From a checkpoint of a small transformer trained on Wikipedia.
Size: width 160, 2 heads of 64, MLP 512 GELU, vocabulary 8192.
Architecture: LayerNorm before each block, no position embeddings, ALiBi.
Training: a variant of Adam for these matrices, 9760 steps.
MLP neurons of a small language model. Each row is named by its layer, matrix (up: input weights; down: output weights) and neuron, and shows model dimensions 0-159. Each number is 128 + 24 x the weight over its row's rms, rounded and kept within 0 to 255. Numbers have three digits each.
After each neuron's rows, "fires before" lists the tokens most often just after its 100 highest values on Wikipedia text that the model never trained on; "fires after" lists the tokens most often just before its 100 highest values on Wikipedia text that the model never trained on.

L4.up360:079122127166142098101126147105149141146136127139131119140155180135101107142146107128086178136150137145116132145139102151083117128136146119136144095130106174135089130167137139068116104129109146127095093067111113100122142163146116161125106110154099090082107169105138094139173121155134132102130082108154128111121113136139140087131086148109157168126124118163119122135136095159107119166093165154088091131137166122096140119085114165129141148135139130108113126133152102105127118145121102
L4.down360:154100112117103146145177148138114131141142157131146119153114096143110119100137190151107142135162110127133119133146126117130141089153123170123130145115102150122157073171110100122098167112124110078105134127170131121101147089173096132140127114088133117111163129165151140104102137187104132131118116112144111138130088178097107139126164078132125152105138152128093122141097116154121181127115115109148127099138174089149137115125181157148134138094105117113090158146116131131144119082138139
fires before: "-", "\n"
fires after: "-"

L4.up61:143116118136123106097123159157158161148135104100088117146127153111133105154130117130135104153135144136126099155140132151165142128156106091113125148149143150104143129137149169074143082150128147142073149137060116163140062129094156144122130127117144120092117192101126093120125122151106109109122109102138125143096117105072133110145108096110166135115179098099146103130072081125141134089103150150137157143131153139125146115140161166159134138127139163129098139135138120124116158153137132
L4.down61:127089129162161134090111146115123141108168158134088147112123121096153084138111132128135154149139130139171151152155140138107150148123106121103125104135113163093126168135173141122103114117141142087144109158142134123147139131121153157149103135142120097104126124137109114127178090132112094079104072047148145134141137122112162126179158109145122152124134146128128151123104141172164130106085130130103153149131094138137102110079142138087150129148090095167107108147122155126116084135130166
fires before: "|", " by", ":"
fires after: "|", " |", "-"

L6.up56:129109127112168173152065092116143163144093146131173124094101136113115154161145137131117098128121138166096127109134122125115147128158140061179157130123110142145119152081166121140109101121103174133100147085140105170173122108150164132139109125149109125126128183131128135120119100118107129128133085160123133123127131107082088162144143091126146143123111144115164139143108135152155119109136176157146135139106143128140163131102140185146126117092092111127130150129108086140140155119158152
L6.down56:128154134112133126123106105100156104144126074146134131107134163129127156159157090144174114101185075087153153069145116135159113148146125132153151124164129165085086138149195179128169107143104126096119077108148129121124131102115153134133119127116113118147144107109110142115169141126139103101151124119116134167120139138165115105154144133135140102094131107120098144122117094116102090115115117155151138139137095157107117126109101135121139119144127163109080154140142170167087143146100123
fires before: "|", "/", "-", "day", "a"
fires after: "-", " —", " 978"

L6.up440:151094120107122119093151140095157103137111150098145119148125145094141169116126126121141157138118101074137121111156106147101119129130093124093161118138070132123067098122165123126151170131146127157141105057139154124115167110099162139142133126091125119099098134114162161125177130155120163107134114134131137160171169133114104110114116129112128115145142123120128084156124108201146107127139133118185168133112159172150129128159127131162148131133124075122095132118144110116125123145134147
L6.down440:124199114129099160125119148154123136131134120136155119119138112099121121132102103145118113120092095152113129143117152141136144139103135091134135114130102157157215154121093114146126095124104101106133122141118127117130100103116152135126086130157114124150154115169098134168108110117111154125113145114117128088136129107143091160125084179138120149100123117126194163158138171099119139132138148186109077191093142118132116136126117142147110092095142131128092141135083161142098126089130119
fires before: "-", " of"
fires after: "|", " the"

L6.up489:128079133119136180118099127131135140120094147109135118138135154139165103136155109112133113125140089144109110146118112098159170157134113063155190118093119129081105137109114136138118084122121140107151156122119141152142097127101104111138160153121112132153095170102141119134135140121138138169105094099150114132090149146118100111148131106093114108139156146150108149130163085141163130134122184175110164159125123156121148158102095143127117136121096172113144138109152089114072124106169102
L6.down489:142117111129178138151110099125104098156146151090121111162108168166138120086116131109094128158160105142167160115110110125120114133142151194098124125138171144102095122092119084133137166131133122128074109157176140109112144087102122130089150147126136148170159156118143116136132094097145098120165164153128160093126131131112156098094118098105126124156119122130115161110145125077096145123140105092081145146112106099121142125146115152106101097159130110116106165147139145153133096115119116
fires before: " 0", " 1", " 2", "\n", " 01", " 3"
fires after: " 0", " 2", " 3", " 1", " 5", " 100"

L6.up84:079136125107160142150135116122098122114088124131136132144134139107128094153122151101124090135109130136175078102169160162134103128103113116145152111114102127164105134142111122126123125162131136154128198111116159125176116095100118134103126145122115107149112127157137153138126109099149166135140114126107127139107108122095102178122124104110107144139121115123136145099116162160169139124135152122173169096096115134178133104114114112153103129170066169074109138123174122146087110187125148
L6.down84:124086126136138088123157151157083110134148118127124100118176159183150097117111134124119159134137145142122148148128148106128144154123137128161180068110127115128122091111151099096124135131112125125122140093136136109129113107129117085124121153124178103146166157136153073151119137130104091150136116148138120162164119141146143064136109199117110132126100106135130144151096160122115122099145068173125115105111144127098094151150103182138101143142112153147117100125131149102127114086115123
fires before: "|", ",", ".", "ed"
fires after: " |", " September", " reve"

L2.up491:145096110137143127163124115143092159134069106113139113144123143114153098128142160088081095119143111132110123132105149116108097178124123096150159103102116104108126099137158129128137089190112135111145176089138125121142136110093153123096154171161121128142116173115146132152139125120123116141120115140136082135126158146116093145138134104107135190120094128100098130121127124140145113128123150147140105093142133130130194170095149133104107137147075144115135160151146087146088087173112123
L2.down491:135111149137161109107132137188105123194115156108120167133081159113131158118183125154119100151145135075098114101140101110131139141100104133102118132142120123118159087121163110138137153110125103147113162144145153118142155093100144154119092125167129149102113139153128103100140132132105107115146152097152149122131095090104129167170113114147142124111150138167133162103096147103149108142150152095141101128124109099118134090085165153148159127142131117075126077124133116125076136121131091
fires before: "\n", "-", "  "
fires after: "  ", "-"

L2.up298:090110113141118139091090131137115152146100148120126143139118143123134109101166125053100129143148121131121094133114158112150101182132135120138142136086136099126140113112151147107164106164089141122124167092119145117190092136117157125154136144150113096164117159085163130155139125132132132176083107151126085143127142139111101141162165091110115169131126156111109120125113131146151100099144165135137121107114141114187161158085130152124101114107084158100143123135123072120121123117137123
L2.down298:141099138149130102095143145140129178152076161134105194099094163100137129134121093181132108106172103099116092071136108109163171130125121117115154093114111137099159125116145134137114126109097100147136149129096113141136136111115163131124111144123146120118108133127149129154109151129141121097150164102134155116132126102129149168170103110132151109107135141169134138128107141119128117144107188085120124125122131131118137139055123174164155165122093152133135084073107121139134123144139100
fires before: "\n", "-", "  ", " 1"
fires after: "-", "  ", ")", "="

L4.up241:121133129142117157084068105136132147107101170117103112133113139131097120160108115107101128152105145090186079124146163163135125134120159110104143142161110144165096129118130131142128158159171115155164151140118147140173122126126151127117131101128138117143084122112117153103133195155144184149139148141129159108092080093088113111132111129131151090125107113122134095150070100162137150138114142151145146113093116117132115114155135096163158116126110152120086128124125120122119127163161089
L4.down241:153144081150145116118113115123080135153132115115110101107148151117099085120124152122160103151126135125096074110164141166154132149138112110161060114130118110140083125132126155103114113155129123106178153142119128140170106115085133084109087130110106113108112131163140104134133124131111130128131148087121120143101140142106171120138101143084162120110133169128147150114116123119152166110101121114093173109108134156141105153147138124118140152140164145160183149100135085158171168164162122
fires before: "=", " |", ":", "|", "\n\n"
fires after: "\n\n", " |", "|", "=", "-", " Career"

L4.up489:116114119148100192133135143119142137130078128110103196120137143109182108129159201085115124089121129125139066141123113125126121128164150116151126105107104101114119120136173130143149121155109116158118178098112169112103110121124142160105141156160109115166129155154134101146143133114091146100140147138136142152064129136118101145106108130107129151110089128128108132133131105124158151145170123139150148102129113162129184118101129146135147120131113119085133129139162114136087144175152150
L4.down489:090135135134162122072104127150138202167126091140120162150154124138114136115131130098135151135126095154144127136123125136099104128108173120121147113152162119157125102080148109110140103083083133138151165166114156101125127152115142116140157146108112140149152125165141116066161121115135143092113109139125123095134106127147099177135129143133111081114111125106137155107094156119116116115126150130097103163162093110176132121161126106144148164127130155060139114096128106125091095116128156
fires before: " |", ".", "–", "  ", ","
fires after: " |", "|", " as", "G"

L6.up45:130095139135142148125109092096124150150113176103141110136085164103123121126142111120102132079116092113135121116120117111161134097175137112193177140104116146132116150072151138114131125109089166162121101093127134123162132157121123112129109150115091133126060212099149134119147168112122110164118118105131136118138122134104095128161066146144153123145125154127188131153143118140176141127118142139141107137126128150137135131117158164123123114130129114108124184127146108113117101149148126
L6.down45:132140101091172165137141152132150126181147102119134103096155134117067125133126136159153117143115099154130170132168107141165128114155110113152128116088124160098187152114092117129088108088101123107129121098116109090118123166139110118130073157140071137128142145159145121116128135159145111134136121163148128141128103115146191136091144122122138142109146123136135123127166149128124173132119126152126094110123084108119095089122118127120112131141093093070133157133163117174104104112147142
fires before: " 0", " 1", "0", "1", " ("
fires after: " 0", " 1", " /", " 2", " 3"

L2.up327:138134144180141134091120126096124139129124141100133122120127147109096105155100132114115152143135148126109085146199136179165145124129167092110126141156094148122113113133133128117106116147130115120133168086109129135115136144130133130151106134100134135105135168113064165109154173152159157119149117130129162175120144121083114118135126147079126142116121114106107103164107112112122148130105171113097106139096173123168120139137150127108153188114118142084109119106137076142123128161131060
L2.down327:103098164153141151121097141137152178135097120086103153148120118110151079119144092098190142131114105133107124101171177168163103141111137136132159105103163131112091091131128109121093148103114088116101198138144129144166115109089167098120126141116137136102107141129114119105133137141128142134069121147095106137104137158094150127142146143130152106116154139126085133135122119079145121128133136100121185139126174141158105130152143137148131134154121092133126096139166124131146151141100107
fires before: "="
fires after: "\n\n", "\n"

L5.up86:068109105159110131099176126136122126164101112100106126127126157090119113136142150111114159168105147114138081110173133062105124168108117099153155139122151131132128139117129170143113119150130126179147137138104158126140098106142139135143126122109117164130150187114129179104092114106095120137143121153181124144149142099127148127093101091109185121126152167142081111139094125154138112149111121113156103152142123154134135137113156147150081136132118098108093105138137110114105093161121145
L5.down86:136171126092121140137158138174135131172106167113114143094131137179107125129108163152122136103112104109109132082123091119094116072117098116155121163144183108137108144137131115131116130145162091110141115142159163173152130159108106125102128111154159126131114139162124123119133159088120140150115136176094100144189126117141122146124131100110160120138147116098121127155153120121107123129093124064168100139143059118089125118133088093136095140140127118156103126121165159145120133147137127
fires before: "-", " a", "|"
fires after: "|", "-", " He", " he"

L6.up293:153127104145143120104126188129125159131117131156102138124134115105130142114150139151116136112115148106160143119183108106163071133134110110117122104127112158151119145119136140095142124141130127162128125135110129133107103108169097168119086116143060147082120158110146076109177111163147152099130107094131098092123110140141129088124131130137191111091163129112121158143111145166120149100072143124087135133099127147173128154114158152162173178140125154123130139159155137124120122135140103
L6.down293:135152152123125128151088125153159161132066120130107183160110142141174112107139113171118114099099144132119142132114122123177137123167120111148116120163126127125133108164127142103127074155129149090138155154149147146137138116124157139148150124122141116128105090139161142100184107137112145133141086103149091161159119148093099126112119156137183104105131141078092136113118123126110095105125102098149150135133134115137134158108113087126157132124126104115093118149101036112165133144119121
fires before: ":"
fires after: "-"

L2.up41:160117124122129164118072102169114115120100122112171082130098128162139171114116114131114094169116111132096107136103185143128143180153155080159131119112142127126125125101144108131170141129135171087096150119119139112120141100119125124131126097132139167111129136110143143131127178158125119141145097158121088108118151165132096111109138136142146166148122116070120091172151149130152127099165122149170125114094116136134158133091084129109106127134080135141113125115137093190115109136116111
L2.down41:168152132149166151151113096142138118154149128157137104133128126145096092117098182133125133113125118149112117118112081135138163126155106080155144063132115154113146129124097106137110107104094148105096096104138077113127111121156102161110145158118142111138142102168100137148125105111136094128170165178088168160086159119111151150141124123126110149127157178133136124108123139130118182127092147146124146115160178107133134122109148099119123130114082140145146124129130137103148059122138130
fires before: "=", "\n", "\n\n", "  "
fires after: "=", "%", "  "

L6.up426:131119104107110181105117125140106127123097178100143141177136104094151150110132130078133160106095130117127102142122140147131047147156129132088160087123143148117100125145126127095132095137124147135107126109143134140165129104132147196136132128148111162131110134143133155145134102137122145169140148133151107133150115123101096133119097147113132146117158136187151144151096135153141120173131097091169134098109104129125133142138092094152118152125114130058148076133142110165116142142108089
L6.down426:102114122175104114135125111121127146124166148137159137110122088149119156173162100136163118140134142132135140119135083100123117103141163107130150120120146087171135120161146129116087173121109122156116069129148160092116157134160078067129151130129117097119160124137111101099127113137157135102125147102147147160147130099139120128139171137149099118110105111134093143079138129120142132062106160138115099156151160143113137129113116157150115181137140106148097157116068111128094128137173133
fires before: " |", "|", "-", "."
fires after: " |", "|", " counter"